config = dict(
    d_model=448,
    head_dim=64,
    d_mlp=1792,
    activation='squared_relu',
    qk_norm=False,
    attn_scale=0.125,
    init='normal',
    optimizer='muon_variant',
    lr_mult_o=4.0,
    grad_clip=1.0,
    warmup_steps=200,
    final_lr_fraction=0.1,
    steps=6637,
    dataset='wikipedia_en',
)
MLP neurons of a small language model. Each row is named by its layer, matrix (up: input weights; down: output weights) and neuron, and shows model dimensions 96-351. Each number is 128 + 24 x the weight over its row's rms, rounded and kept within 0 to 255. Numbers have three digits each.
After each neuron's rows, "fires in" lists the words (lower case) most often at its 100 highest values on Wikipedia text that the model never trained on.

L4.up211:153123129145098152114166135127145142115158152105145092139132129082171118101176122119121134127155124070122114123112129102118136163092139136154141167098193124098161133168153108168187137122147151139143113112101089145117101137180102160147141118133128086139163166113144154134057132148113128137139129141141159111109121135126165114113131112114138131124097169104146124160109155137144107079110193123142147131130102133186110096100141140093114162133145114146115112173106134088143147167118111137131150157152118118113122138114075130136118119116126101154138135153147122180122142169133144111126118116130132106111107158154119129111147120149121143114092141162137101071096144146076124148125111088110162104091132128138132055139113146135099152109113079117160123140100108114100135122178159
L4.down211:177142167155100123119141143165140133119142137102120159124105144098151155097160118147140126125124126089183132104158177100116113158102113126182150132046130141111163124121096164145145101121173119136137102080120100190135135169194106176129140148099140128154118162127163181121124143137131120152125112075101176130144114115140173088105127130141134136089148120140141145122116173078135113081125115148103158098123119118132082113099115173092151116163141161126099123170130150088119101143148111115107125078141109103110140116109089179150118132097130121152153141127135094149129114133089127128133134122104127116115105141139143131179142147108143139123117135158133093087171129155113183125118095101125146139105090096091141106132115142187100121124164154097151084135132102128130149133165175
fires in: "when", "before", "if", "until", "after", "in"

L17.up503:116157169156088135165117144131149171153073119140096146193101154143139171140143123119188174112080076063129155124099164138141112122140139136112186128143148151080127146082145113136127142133108138136096130144115146152091148128160094165137156118130095148134150141141194139100122112109102122099131142097151168135130124131119156086152112169125094059113118132115160123183150160120154120088110118098151141141126111165122120086081117131108132122143155101123135131154157155104169141110121128137130117148120134143134091160132103129106126153130133141172105101117129129102103110083124151168162187091115167111122125119096085149140136126130144065113161131128173099146132134143115152161094138088146092099145105138115138139162125151154128157102126152124142146152140143114136144118103142
L17.down503:114145081092147158112162118092134143137122129149175159149109122141156131148169094092124157162129120157149106132133125108122136154122102122188116105115127147107129130072148096126106134133146144109113110101118117247177137106129142129133173084139152143140132106135133090094147162140109136145131103139113111094132124155121110124104130126121129092160101143133117131104148158088123198114169119176118120126112124149126129153146105103122119131132086100138147136149138116129153108115148077136136131124122167101152123107127112125154058116144114080131129136116137111133137145162115133126124154119139090081123083106143138116141128156139127119139117140128122132062140112125144114127150106135142111090151169114095098148112118117131105139118140118103138118135127105152132143152101144
fires in: "the", "as", "was", "two", "a", "with"

L5.up1663:113143127138165097108138158118108114174170112134149166120144139130097181117104155101148131134150100066088146124142123088167119125155117148140132099165135122132115109146126115108126109185160124098103100134148157156101167096112093074124143136124133123128115107158130157148088166156137102151101125149100153109123158185113098167173118134128189120101143096119134081137113105098105117109164139148151141121155124135060128134130105166115127088080131124129107155082104114163152107124153126114119156121118154109128130145123116099175183157123132095133135115144163105141110157113137108173088109103157099113183144108166091203124158152126124096133126167143142176132139153150160168171091097146132160152127090122130142083148162110111139150117129111094137108086122118126134105115138116
L5.down1663:125153136104135128110120134175149147145117091117144085086144117084146140133177113141133107143105144131112087152134138142090126132118140160144065124152156146073201121147157145121110140154134105116115116111138140134156132129108129094132133123128108109140103144099183131135099122128148131165137134157082161117073150132095147136185129143130130100110127110102135130126135088064108163143118151177126133120111132126126095133080118129157150100128124110137103127112159151114139099163155157127088130146096087130170145148098136105138134146133126096129132118111123101133105115072139124186103157116100125171084121103137138144121141119162123105127138111144150172159140120158132119173065117113122160125140086107131084124175133146131141103111140119119170135088128097143119132187145079
fires in: "gold", "list", "motorsports", "represented", "sports", "footballer"

L5.up731:110194126124151130138077125168166143131131101168117122144117141148048157162084148120146173137130155148123143117167115155142145116147145151129136141137117089132106138139124141148137165154116101122126130109106133137110176102134076114102167161133105114133123160123150133130142152139102115098131153071164126155114149157149142119095100094137138130140147136151134168102093138154127111101088138097121151148103120129131104138119131096114093134093134164154075145112167132118141149138151124130160147153106130139104145090102120133127113098137100123132068102094132108099146046089132126118076124154117130152121120087166139108129109058122105154141128139110096120111136103110165089146149109138132110110121130106151124131155144143149119103131131123118102090087161134120115107119117122
L5.down731:110155124099151123142085130169119130167143103109160147110124137155099146130109141123121190153114159136135147114153115148138144103195118146163096132129132115177108131115153096129144175142143136126123108106123143147123136155130128131077144149135134128129120110100145140125123174114111138081121145073158125117117154153111154145073099139142091154143136126135121143126086136139138140126109148127128134143139106123139135151083154108127096140095117115115117104110170129084126101176111111106111147127121080091113124118117101134151102093146117140095120077081170072133140067110180144121041122140109138151115129108189142137110099073112082134134132131143077117137112106084159095144152114151136123120150100130165170185148134160102135086112134161084139125122096091133138125123150134
fires in: "work", "works", "network", "worked", "working", "career"

L5.up50:132091123191147118126097109154167164143124179136108106127105133198143114119164142102125115146135103103121122083153100176095117122099126141105153124122143130109143123149088102131130125116107126160128139094093136122119151114126125126118142076109110157103094130136099127122132136135164134111119124141116087154118153130160084158167118148123140131116187116106150127083151119120138106115154118078150135141107137133100121113065136167135142148127174192122133088139107146169123138118160141073157127124102112115100103119147085098116118128114129156138124157096121110090164175103128142123112127181123166102115146103134130133133142100101094129159148142128116093132149103156124151136105158115193128111162089157084089101100110162144115129112169116115139136175126150135138136144155130
L5.down50:137107140162138140116133121149139131089096140104147124146070161156085118146123156129188105142095155125117113150161178141121135123122139124135100138154137094133126120135168156103153144153185133130135150094099130155144131102131119137113150118126141114138145151162109127139122129111087151114109160128091131123143125187127127162132109107106146147190088103125153110145149117143131122109093104119118129080127112078107124127102105144157143107114155186093115138105134128125147143136157156121150144114105157111100135126136135134129091085160146094129113143120123141071123131123120143135086109133150152098164128119108137080141080131126133121143150156125091115115159151135099178138102108132126082129112109161140152126155131142126131103158127099135179128179099122109106159161131126
fires in: "under", "within", "on", "along", "across", "known"

L4.up1385:126143124130132156167101109103111091133094134110162114134124136086119114150127145142100104135108086159183082110124137130140124108147161110125119163119084101152119117141138132087144131098156127117121065133149162040096129106124141135122134147132130117119127115110152139136096112169133142118174078102094103161115162155113128124112143169090106140116103118121126136105149097110112144164167140094091135165134100089150168127088111123121118123161134137129137143131156106127096120110130128125152122148167126132131107114084137119158080134116132129096164154151103141119120133058104134180140140089082141124113157101154160175102138131128176141122126107129120119112089105113118116197129111136146133120116155132171119108107132131171142103097075134133162161109120134108141108088145153
L4.down1385:104109105141100137134155083120117117110100116149118128156108078122106144143103140126105072079126101157148120107134108071146109138138095174097127127150123117123162135111145143066109153122155135122162122089136161108142184148182143103142167130125143126155104158147132089105108120136151124104149120112104083121106144117092130143148132189120137140121118128138125161082193152132137152148133119139123145164119141136108168133102140093148111127120139100132127127141146135112087120121161134101163137156173127138135131111127138137142129167089135126109147116154108119106132118087113159117144116086100127084148152110129160145107123106148152098089158153093125114146101033086148152199168117115116108158158131102130137099123092105138125132097101161099158150108129107139136118122139149
fires in: "that", "named", "called", "described"

L4.up445:164176132113155134159130163065153162173110123152169145128128114140148109135142123144096126143151127150143091105137129147155124105174083160172144175104130106132143127105128095103141133103143114136117128112118140108137076153123131073129134088135136135124145129117140146143139143089150110144134168087110110083168149152134104142139129157121159170109152137128149166109116152103119096127149139129102178158127151139119143142104169115070151109095141158119093125103170127133140154119114152102116171097118147161075095143113134142111131154113115137117116107050120136119129125127151111122114079142131135171121133081110118145133129124109135152162139150122076088136116133113151124135140175129142128078097101139085103128107091134130104130124101108174121134154136140145142134144146092
L4.down445:124125124145129142105125114112112133109162107141132092159108142159151134166123120108115119137138184121105116122112148135148134150133113111191177199097161131121132117145115146110161139108116118127120116068132176139158145161123175146115133129137136107164136101161079154146122176091123140194128129101171139097139165164101102135138112140136151154150151171120129146158153170153107115108119144137157128166157102104093142145125122113124122095062150114112099083145130109096125147141143172141115092112138131134093087128154125135154110122125105114148148125115120126126123128147126147121106089149107127133125087095092106125129111123155151119121145127134098089109182129146117141096150142154109112111123166154137124113135162137116114130115117102105147126173096129093143161159158112
fires in: "played", "run", "worked", "designed", "working", "bb"

L5.up1543:145168130113172140085107151167123114122150123136200096115124154110151191160167147095124152128134181105162102114090142133085150153134130127136144103121128093142149130162102165149080105087139139165160097122159149119151179118134142138110127087118133168058128137123120158145126135147098122161159131104127171139162102124147072161113145112074132125102150141129157119155110157087103123138156116133118134127126149129084151158142141088129163127142122142097133134128108174073102124110109149102140145180065122123142117119174153165076124101148094136160144115170104141158147144157112140139145160129117136129127102114150153109149132112093115066138093103153136143149124128159149135191096183116140138115124130137106114104117103104115111123103146132129125107128146116100115133138154118
L5.down1543:139153097153144145088146140155119118107099133138115121118096165106129147124164135140106156154078152146127137138077107136166158150137118127198153144096113104141115110181160157147085097137104135145078138123115097153110117171124149111136143096125127128111148131133126117157088131118125149121129132089146111118189112055124108124153117121127116127117112127099056117174142116077105113122154100106088132105119143150096131126142089152120152091161116145087136147094143158142093098155085132125151130120119086117158145132146194115084107129141148145112149102154111119141148142136095132148120118131164111098171121126138110102130120074125145101169141141152118125149075129112132170151178149106154140123098126102110125123117151118070148132119145142124113124151145092129159135145142120
fires in: "de", "the", "grand", "national", "historic"

L5.up495:161128150144130082126108111122126081128138131111139160199147153123121121126135145149101137122142133108128134117125110099168129123111102153145102131168117124100073153156127145132141129117154125130152113131144132169119141169065084135135158092101127154121140124154136089129104134090129101143141109116154119133189104167171044144128114110103108139095106099133107124184132125093084127104152106120159140115187181135101153128110150112106111113132150111155139125135130111116139109133120154102109138143144123123086137124109169150122167149123104143184140105140136128152127173147130119160132184138110152144152159143149131103140114106113140129135135094138184104146087099178118124163170170098142127097085139152124108153142116108119117117104150143131143109162166151105129104142136124
L5.down495:117169136151144103144113090133156081100141115152105149112140176136134157119123117131135131147065136107128147147129095139117133117137137093151115091113123134140165140150150139165126092114126126129100120112118104117127157103139128100118166124154164166156131117133122138152103077163136140128140096101149124128138098117154067101146115108132121114147096086090131140145177120127116097136133126129112098128083139150164170146140097120144076117136145130135174133095112115133114135138095136120122145131122128109140148141118197133090111129132128164115126148130121104162094167125075136149144086140119121105106131112106110113119159143121140127125185115169133089077117116161143138147155113125155146108075119113139137101078103129116112129130133128075092095141119120137137143146151104
fires in: "the", "former"

L17.up96:112148112107092157106128143128162139165139165100105120108124128103092117185107131115144078149110156079122100098106094110142162109138129126123146119093137124110120104118166132073141183126116163147108154128140120159135124102099118152123086107127132128145105118130115128166105107110133118181168137094172127095131136107149149125126147179121098109141096137123144121125189127118165107108084144106163127096142134120123178167144129126151128126139098124119161127212111101132104095096130132108134137108150156133124069103142089107118115122122115121127132105195161149104165146141149153094121133144102147132129101124122133111097099161160146106142151085112154123111139151147151121114126117119120087120129108099121128180182196144143099146124131133135101118124116120093112115107120153
L17.down96:138149138120109154146119159104145121134117122134142125138150111130129145130117125090146127135126153145168111163110128136093119141142116099131161081123137121130140095154158142090110144091152138140158147124107117144111105101129125119104119117093152094138126126173116119146126127129215142160147140155121139076152125123130141128164151111142104083146121142123073107073124168158130132169147140175134145125148155136138060169092148171120119144112104113116112154124165125141138127131124128130158181130132134117143115141112137111124107094135119125078112127152121131130142109136129153164113091086114136078137027126127117163126116101124178082132131118100134136155131142097133152156113148131116113114146146129116117080112115104147142159142142118145155108184110071152120157158147145
fires in: "a", "at", "found", "shows"

L5.up113:167138122129110130134164105133148090164125118205113130161146111157116124153176119159120125119172114097117123105123152092108138186077120158145133114190082152135117127140099110099140146076100119116150099124099119159103136135099121117195144125141133117140074119165163119131117131154117100106103133137092063136143115108174133136091177112122104105129121131146161121060064132154105125094114093095094092127141125098136128141136150154135163144140157108144089092135122138116127098114157135100133097155160140115101173140093084129124125158145193145118168137150147091147167151177157181104147139124126132114098140143176122128096125126115138092137090148145124137173118127117148129147158126157119116101090163139100108127095098153130115095133139093108109140109110148120111106094119144
L5.down113:133113128141113116116123137160167110121137139171131174166118134127080154165143115154125104137162172075158071110132187110128154172120138142137151102137116150094091170120136074106119137126138154122100122078092159104121117123083125151127131105118097114176111107125125135151116146156140126129126105165106129136129112120125109112107142144108122155161146147123115101127149130176130109075124130132092154094139134086120124149121142126088143150130129109133140148130118155103141068080139120143147131121116128111158144113131129115145114084118155158158174135138116131107122113144159080132112144124144134130117213110171099085094146109127133115126134107122180123143129116095159120166159150128144079065120160140124128114131102135130153120118157130117100140127089091134108124101117154
fires in: "local", "general", "public", "national", "trail", "final"

L4.up1435:143151156167107162144130118111151106116111129148121118144128122109142152097188103141111152140136108075109155113110141095134144144138142151154153152086174131135128167134124124151151148134148139134145128151100111172111117143124121137125098116122145108120145146150140141119122145161162093092113122090071173077147134117096121106067121108123140139115138146104173122078130124062137106104100148135122133116131096127161097108115171188100110151138134141145120097182075122135141108158147124153146124132155122126145106132118075128115109136101170090141168164101160106147111104109127139128167101123137113129136147116161148133125133115156120155147131126100146100135106172149095107130114135110108142127090135145122110099099121150114120133094158135111180110165100166134151120128135113
L4.down1435:176148173158094122090143122161142126140123123115143130147124100120115124114169094138188142132093102097124134122154176122166074138136096148125129122086160148123134145143088136111151140129150133154130141101138098187122140138153104143108124156110135113160102122133146136113151147126138094151147142094080221140155132097128133122167112106142160133160160083143143142144098162105146179098127107134135142122136130130151104113095178155094151123163149194118133135183106114070089138154114136130123135168134122096134191139121113160138102132120115131149144107122145105145084091127094138113123092122144109115104129152143149132128098134093159149123150149130142140118128161125121162144123128125156164127092106107120152105091095162129088111129158165100146100132139094123113146117126133
fires in: "when", "where", "then", "if"

L5.up20:142114119153157154147139115130109139137094112150135155115107127140093142155195120113134139115128132090133146131129158117108151147106147105163087116150151115186135140133131091135114150122110126118119143119142174150089117138078116127127148116129121132105109111137126163131164128122108124162132145151048120103140169145157116143101134092076136088073136110110118139086126151159164095097112126139162158131127132149148121109136142147130169099120136139140151126150160150129096126110135119128161123122133133114156121141092068127109120117129153143087175118109153154101087122137101150166116117105171142121078100109111102143150114138077122116146112119124137134082131130100118078114082120138135142136106131115096120117109128131147121168179112113179126132144162095126112115094085187
L5.down20:136140143095111124127164094135111153089112122156131099106136132105115132142175119093139120135146149116184129077096095150113152105134125102155117111150109150149090199127127121132116132119119106081106161123127117139184177158152099156121149095127110135115117109113135166097100113127121134175111122183102128158089169109109102137109142109147135128145096117168111138095142131121097109143156164129056144116137146135140154135143149143098141119128153123094134161152156084133129131125114106119124145138119141079127093158092113143154129115105109142124136125103116100168138150109110087139146103102151152115140196117133136128151125142084116108122151131129144100101187100114158131140144121148138145086168140153142157152130112111152123109123119137127147134123092149129118087122147134
fires in: "local", "australian", "national", "county", "british", "letters"

L5.up1777:130105125146127140096142133167135111139140160157130111106135116139104131053137116078164135153113154140096109121096117157143091128095177129141125126167133153108131114160141111098114083168142145189116120124125149130138124133166095099142150094102149108131114108133095128174107162099167166115104113109108165128161092079115169118124106114123108146092145138120138124138147129155184116038127119155162169109130125155139126135095113165152118118113136146156119139115142120140118101099123107104094149114107125134126145141135142152112123110122150108125127135120106144144118130122149129141126115126164169154159174108109134146094150185129151095135099120128126139146144136150111095164100140138122158130099140145132118118142160127112112107142126114097170145125129130108151089155107099
L5.down1777:138100146114136128118129129173146131143145137113086117101157114108109152113147136084131124159095135162095149133123137178118140145136140115133110108148168199107167104153149146138144116193161130122149104112135130135109126132130088034124149158120154094113123142124117140159115107148137143114109117109098150099166110119121150123167104166127109124112136121111167206136135117128176111114131106168144153088085148155114143097100117163122144141112162112122123105105160126158144093130115094150106142124094093119130148171116115115121109156111138123108096137109146132133107133112176140094105150137159123181163138099119103172087136154148154114132075115120084123148143116100124110138098129153146133129107099143141064099133152174095117105126129103132165122117128096089151134141129071
fires in: "list", "india", "chief", "crossing", "grand", "motorsports"

L5.up1142:090149127104079172131161116114132130179138131154130119112158085127115144117122114094128105107130174110106096132096158166120137116164109128139167160139170119145126118110128094136127106133137112151149118130126135109143116138130160110120157107135177105132097119133117115137092158130125100163157130124102133135123112124164135088136110123140139127106115153122112159137122106209098109116105118112092123098114134133138118125125159146152131132147146123115158097140131131154161128162109148125105098135114101157097148228129103122119130146133156129094102151156125138128105156142150189126161128108103137143132182092138151175137130125135142130126094102109093130145194151090136111133156149142113149105158135159114161082115123087141090158126154139122151097137127113119181107102187114
L5.down1142:124161143094117135155155110127110109140155131179089106143107083161115181110144150076117079092141126137096105151121127107153127116157086139120137154165141121150097127109140094134153123118151079144100146095125140127133104115100124092116162128140139115142137117147096117138106110110146096144141103118102141140145110126128147096169147140125117087134129168102138151113181140148126159140115124110113071100104126156148157181092156180152170119133153099138112157133156120098196141101187129093132131101137129169115126163094086146110111134121137112116131129157121099131100142097093153173144162096145140129094146126159179105109138125173153104105087125114100142131137127130139147144139161113155130115148084135178120099114120123122126153124157114130149124103097105121148144155158103
fires in: "former", "chief", "song", "original", "main", "order"

L4.up1391:102162119123117169140165106114117104167107122159105159139152119119123112132095100123143154108128126075094120164094104121120127133151119129117114114170123129124102101109137138144117145123174134160097104149135116147090112156109117102154138147150135163105099163129100104108172129115137113127114117117109168156173104126152118101095138133107088122127112164092142118202098129150124147157140138143137076099142120167158122177115162134118119176141130109163082132099117110138157124154132136133129096157119056095153167188108094122141128141143161110125129115158118106172108151127140164141165102125099138168123156090166155103139100146180112107099098086116151158137135132126147125157137154103104123137115125127115142094123131131110094142137160139135152146101099097109166131160143127
L4.down1391:122169157110130161153154101114088129142119090124108127123169128138114159101136111114140124092116125099112109143155098160149126108156149174089118077155142153142119093096114115154135084150188107139092133117137115130105104138105127110137140120131157149145090090146098104094146123112122110154144097154112173146165081098150149090142123130130120101156151154122158149174140127172143145132112100168110083099098112156163137160109115070117144155135138098193102134102154106121110125100166098099143134101130095095183148189087109169135128127133143137121104153164132125151113155144148098134135157111172155128152101114134140118135113135171162142151096082122095127139109139083120139151123142112138131092151077132106123092133143104120109128156170106155140133099114106107159142172143153
fires in: "former", "chief", "university", "head", "president"

L5.up933:102119144118149147113124122170126097113150111104158145147144113134179131120155117155103143163142113068175096094132106103132123141123155130127153090076152084083125142150146107146134150109115186130123097137125094143127151139141142134125080134131114149131164134126130128099155141181105140136136159093119170100104100141057142091132124132136112125140087169089148084097101156106128107063102094121146139132099183141123116083119112143121116149114124114114111154127094127085173126140127127163119141129134121146154168145075119143115117147126170117138143164149148144128147098116134128109166114141143140132120112160183174098112157102126081138122110100146163133119128120128118113153099090142123117121138154096136144142101162117150125118111130076146111160134127138146158097139178119
L5.down933:137117149144102142127145122168136137147120134135135141156127116114136119110132126134136144130100123092146132110161148115116107138152087125149150076063138099111158117173144140126115124112120146108153150111101109144168156162128132138114086113129136137180114187170131139076129136142131137122138156124150134151113159138094141093131113148093088134132072184124125111092127172156150129115101133151137187069125176138173100124101136178154127126103129145168106142182120117138163135129116123131149142101126123096133181110125157149142145102105137101134149126126176125125163092144126077145121054099095115127150134152144126130100162142150117127105121145138115104148142136120123145137176090128105129126128138085080148101167123132145129120171110124150135133144123121163106125156152119
fires in: "since", "not", "until", "after", "related", "religion"

L4.up1020:108128110102171166099081125137110116166106117129129161138112136118108162114075127094128081147121136167185121177107102148156148110072171129139102132141114141100095111137090148130154128117155114110116159126156156123100122167092111143141114120131136126148122151115118133067146085151104121120135140142102127139123164108152131096134177139154110103148118179130127085136171109057126144138097129120135118128121141122090133138123133142126100117096100076149129158111127099100097185099108111151133105123136130115117131098147155118154119128159106106144080097115125147165134193109178122138070097159162091141113120141125147103075132129143118107133112136134152165155105152153158155090132123150126089134163140128111136126084159132140141141153096107138140153117124128128145114146106111
L4.down1020:108120112112171137132099127203098121171118116136109193158118124114150144152095104077133072139127111127152147128154133153094183103146127100167137139118139125113087133143107170084121138126152131110126175091151157121109148110135124126142135075155106143148120122137117113137131076093095142095147122151105180128115143138148134158140156144167089083087132171131117141171102135081158126121084112117146162113163159135097158140128151152107127114089108146134101127133097105115083163155111155138158111106140109116146152138121132133161161150147113104167145115128130148165138136082138131092084118139132115140105106151168144152104093107124148134136050152126150158127100133155170124115140184106174152108143106165147085145097133159152143142141128141169145117128104135123107100116122148
fires in: "can", "while", "based", "represented", "like"

L5.up386:170096144175137134095147153140112158126173073111153117120134159107105164137137145120130152081121128116173126122099086083111152066127127152147096154108156163162125086125113137157084132078167149136153127155155117207183134158121130137113135088144131118108151129108127091108142134115146126120169126113125113131165146098108116113124105105163151135079110128165087102106137099114139102085127136172110132153111074166106163097098140123095138133128104140146102126129100135104098081150081136129121161119105150147137114177153154128103156157127118133122066130137123113169103132132154113139093135132122088112149121100149160120142168096132163134129130085124149092100109123132123109149102165133083149125136126101113136132148151100146124127120128097164122111110134144103112115168151147
L5.down386:145136121139148110109151087163122163122138120082127122136098125147122122124123160140183116081116162126126100116101117082101151090126120153140163117131158117150166114120192150126123159153132148144176132123131106153134126157159131165120129092121109111114103170087098103186120114139132114095151137126138121078169133137153111100148107117122113125094144128168104158136133134150153137135149180123164141122164112133085095119089133115140135124157137122136095145135086104107127111113142105136108121107136120115129144140140123139135148191147140124110124150180145137127155129104122089190179165165179099094164176125112144139098115128199195136128124134133135093149134125134107127140084108105090151096095174098105177122137129149119079136134143105151130116145177106133144137138137122
fires in: "first", "world", "silver", "gold", "overall"

L4.up667:149149136111144123105124099132084081151151186157091124098129116140133117163132174113142122089132129140135142147119120146103158140139145134144131157148089136163148145171153129095144115149141118131078097146098143112124115102132177100137150129111148143141122131153149106142134167138106090114167131166145114150104152059082102121123099071148143129099165135116117155134107123132170075135118136200129157189144098075129159083125156113129150138110123136113150132135044147132083115110133143097146096138125130136112122163123098122123121120157114073099164105153122143128113120152104092126132113171084119145154129171124151151125147189122089123135130153104150104113151114123153149109086120119102136122132132104142128134133159083135130141134130132089168102138111138121113137106115192
L4.down667:150123164120154145107097159124113110125106134143130087128146130101117176145145140099155122120110119123143127150117161151091152148153134156105148100150111126137190172154106131114114116080140127119105107130116111108133077121130123122123124142147136142084140086093142136149115166129103104148140126162109110157095134124104143126151113105145143078064155100152183105153133100138147112132128124167176109139141132122128138156109088081149174221119108143142118120165082110147112153107106129126144100123136160089140111123140116169137145131176120096103153155119111110089131110142093179134088096149131130106118107174116116185126163176078116137117184145116146099124147140111120127181109143158112127106145108088140077124131169121175123093075187120154146112154133138089111137118108123
fires in: "county", "national", "club", "district", "university"

L4.up1508:123105140145072088139110144108104135126135083088161151145113142113126149116137121160072111150107110142153102180167117085094159108142117127123075193127159206165155108112144150140158143128130173160079149137171126106124170128146110138090089130100111111141156101134149109119147149126096089122112173121131131115132129144151147120122116158155144116097170128183145128163149110121106132109130105147124108150151170131136136112122126109122142143134134134093140115100111113135154106123105167132120115140090123109151160113164112132089107132111139100098120128169119114160136105099122114125114163143164125132154114119125162124155160115149128099118116160094108125135137076120088088104153151110110119117099124142136115110172114130107167128164118131114069118155118140112090107140154145
L4.down1508:091130122171116120140129118121171130125137148123124123108098138181132107106126104085143104127144131079144151126140118142140163119108137160117131152120159120149115134136115115115155154118141113091074120091149118109115111115154130099158137094137128096123094150135125098144155122125118142141125137112110109160113205120108087163129117121106106168114150098156068122153068102156100159119101152164109125079126105190163126092129176155116128129097126124131106137104076148115129133131142137142134148143144094103131166136126118145120118179117104098108101129105145122108098101102114152136134153104104101109111146162144097130150179101173117148123118127130163151116107117125147159139138154142150084130137118104143131119165153202091114154114157173112142146157137078167099128136157092
fires in: "s", "first", "bronze", "details", "overall"

L4.up1486:095138138136124098128104172141136156137128154105130135170115115093106103145121126153129117155117127115129143126165129130108115135119150123162135134090128142086106111069107070136138123147090127110131162152117140121147137162137126116159108114144193111134097143164139108078095137054164108146151145160139116161113149149148136165123098124159119076120118073116127125113150152140114120140126120139163116120119108125133143156105143128153117132124123114148135148105146151141099186141106128155140095079092101125134111100147129135144144119151140107141126138101151154158145165111171140126133113140114134128135083150109097113094129089051155129119102093127114125124122128121139130095112176095133101119136121120093132109100119117135095165144140139163138125069141154121148122104115144
L4.down1486:105096137108148120117085131152051174140174128113164136142114119104126166144147099142118131140131129140100136160164128148138140106143138158162119124128094122147083103094152142159099141108125101106105164128146142119128112163128103118132158088109138136168109120163180164142115127102153133075137148106149191109139110140196128140136099169143152085123114098113133121152175143132088192101125110139125131116152125123112136124112113125157094119141125118097105137122109121099083121175099142079098123084103113108141153146107124112131163116119146124117132138089133119093096103106157144138101145110100161136126141125099145136164087100113134109122110134148106133142136116133131123117150153122130110102180144132150101086106155122106125162122139152095157085137110151101122141128116176
fires in: "while", "like", "than", "as", "against"

L4.up938:180150127107153130082163081126140103120130091143116113144116133135068124156188121092138122155152103131127092137111104102127124123139145126143134130131123108147093130156121117137126107106140102115135126161181084131132125115133183129096137153132128113068153138158088127100109135132121164097115157081149121088165092150150168105123122095146143109134061107159168151081098117144130148108162113116112153129166144093172130084129183089096154147147072137115118107117116086121139141113141127132136106175150175135106111134123121101143100106150148166140120097160121134135114177086125156169126160114112125153148118111124120163076105157130118122150133126147157128122103164128108151138137095153095136154192134143125124106122121098116130124149142135135150122109118099092140151110152138
L4.down938:124097072146146149093122111142138133144167122156121140117095110144141117119114124129127114162106110121148110128108108133110093156164146105101088131106150135143122137131127153108146115134143106099121146116108101146117163125138145091127139122113139138105142134103142143124129097160150118101126165123127126104099165167100131191109102129155104127163136078123143156110159128157143149143110109098134121139104165131137130135152139117144112139091093138134113114139108136143120108150110099105127120149103165100168170141088141124119167175139123163135132141116108111119128101124161103111111125155116106153070181137119126128050077148177120116118095153118139085128084167126144153084134129166108109108120119148121181132150125133115152124117111148107171092144155124159151153135072134
fires in: "it", "they", "company", "university", "band", "station"

L5.up1027:116097135127102121148131115100152109100134104103156126112116150109123116125124128143123127122105121107108146102158125087127103119105159107150129083171148126137090163167061154091124134111163129102143109151110176141128108170152176126166163094104139153127156063109134115140150102159090135146129175110189135137186103131097132106135119149081162144103064104130117144138144115129124091159154148142148123170169129115113139113072140102127137163137123177161151124150105146114159134157134120118092128129129161128119144132100084091137124128106130111173167133198101129155125114113180116127115170089170153154141125123169105097118146087163114141139098143154159134129140108122098115100119152136146146088137105127110161145136094120136135137147115145111132123166095133100164103126145135
L5.down1027:137121185118121108175133138112122157117127136097149144104093130109150166084100153148068115146122105096112124098091147088113120121130120167118172106128162139139124144118118095112121096130138133130115128127131141099105113170137185161111093095124111154148092169142152141142073144127087101147128149147152149166155105100163096136103097105112132139139109146108165098089151162113124104135138100102127143117107144122163132150127113134195124122104083107092123141166150109148186103110123108137128131149137110174106145136136135139097135083154135147103149122151110112159124096110106090108128123137118111108152085115142086087121141165117109102154131139162111092113107139110158140115130158104158109062116075169110138128138151120122143152116104117144143153103105174119134147173148123
fires in: "in", "at"

L5.up1686:175143090139170160127127121160083121129178103125134139104125102128068078177083166122129134126120117129159114134148118125136129080105174159148139106140117115136098119162115136103134161151095138163130118119107120138115150117145114120163136114107169109117086099144129145122092142128121128147150112112125145128124107130119145101147161137128128157127107166109113165126172146128161139154128097129116114085130134109102159104142140095130166159137133140114149096107121144123121097125161110121115120150116165093089105138132127110097120144144129147132113150109118149091131176113114133122158099138120171120100133155143120134134134115105157181154164060123132118190079095145098117146141120129139101122114127131149118131104107135151147118106117128110134117132132125131179118133116142
L5.down1686:203108077111169167148131088152113121110124099130150137094149086125124155130107151151092106140085138108170123130155104095129166151109148130123135122138099145134122128108135099111128149158138166117129150113134135107109129161156128119152156111069137113096108087117143097149110118180157108138165119128087102089090129113081154094137120189161103131083132183109079137128165147111159170173154129116131120110115134085094099106083142126131164147119163170127160095172119137129106140145162113120148111123119168109120098147149130122116144141102111113112136122141125114119122159132132137099107087119110152143143122115125137130136153122076129159095139117114133108113127103131126125111174130123145113151124142138132156124149108079167144136115100144097112100152116099131164130138142108
fires in: "name", "named", "title", "names", "called", "game"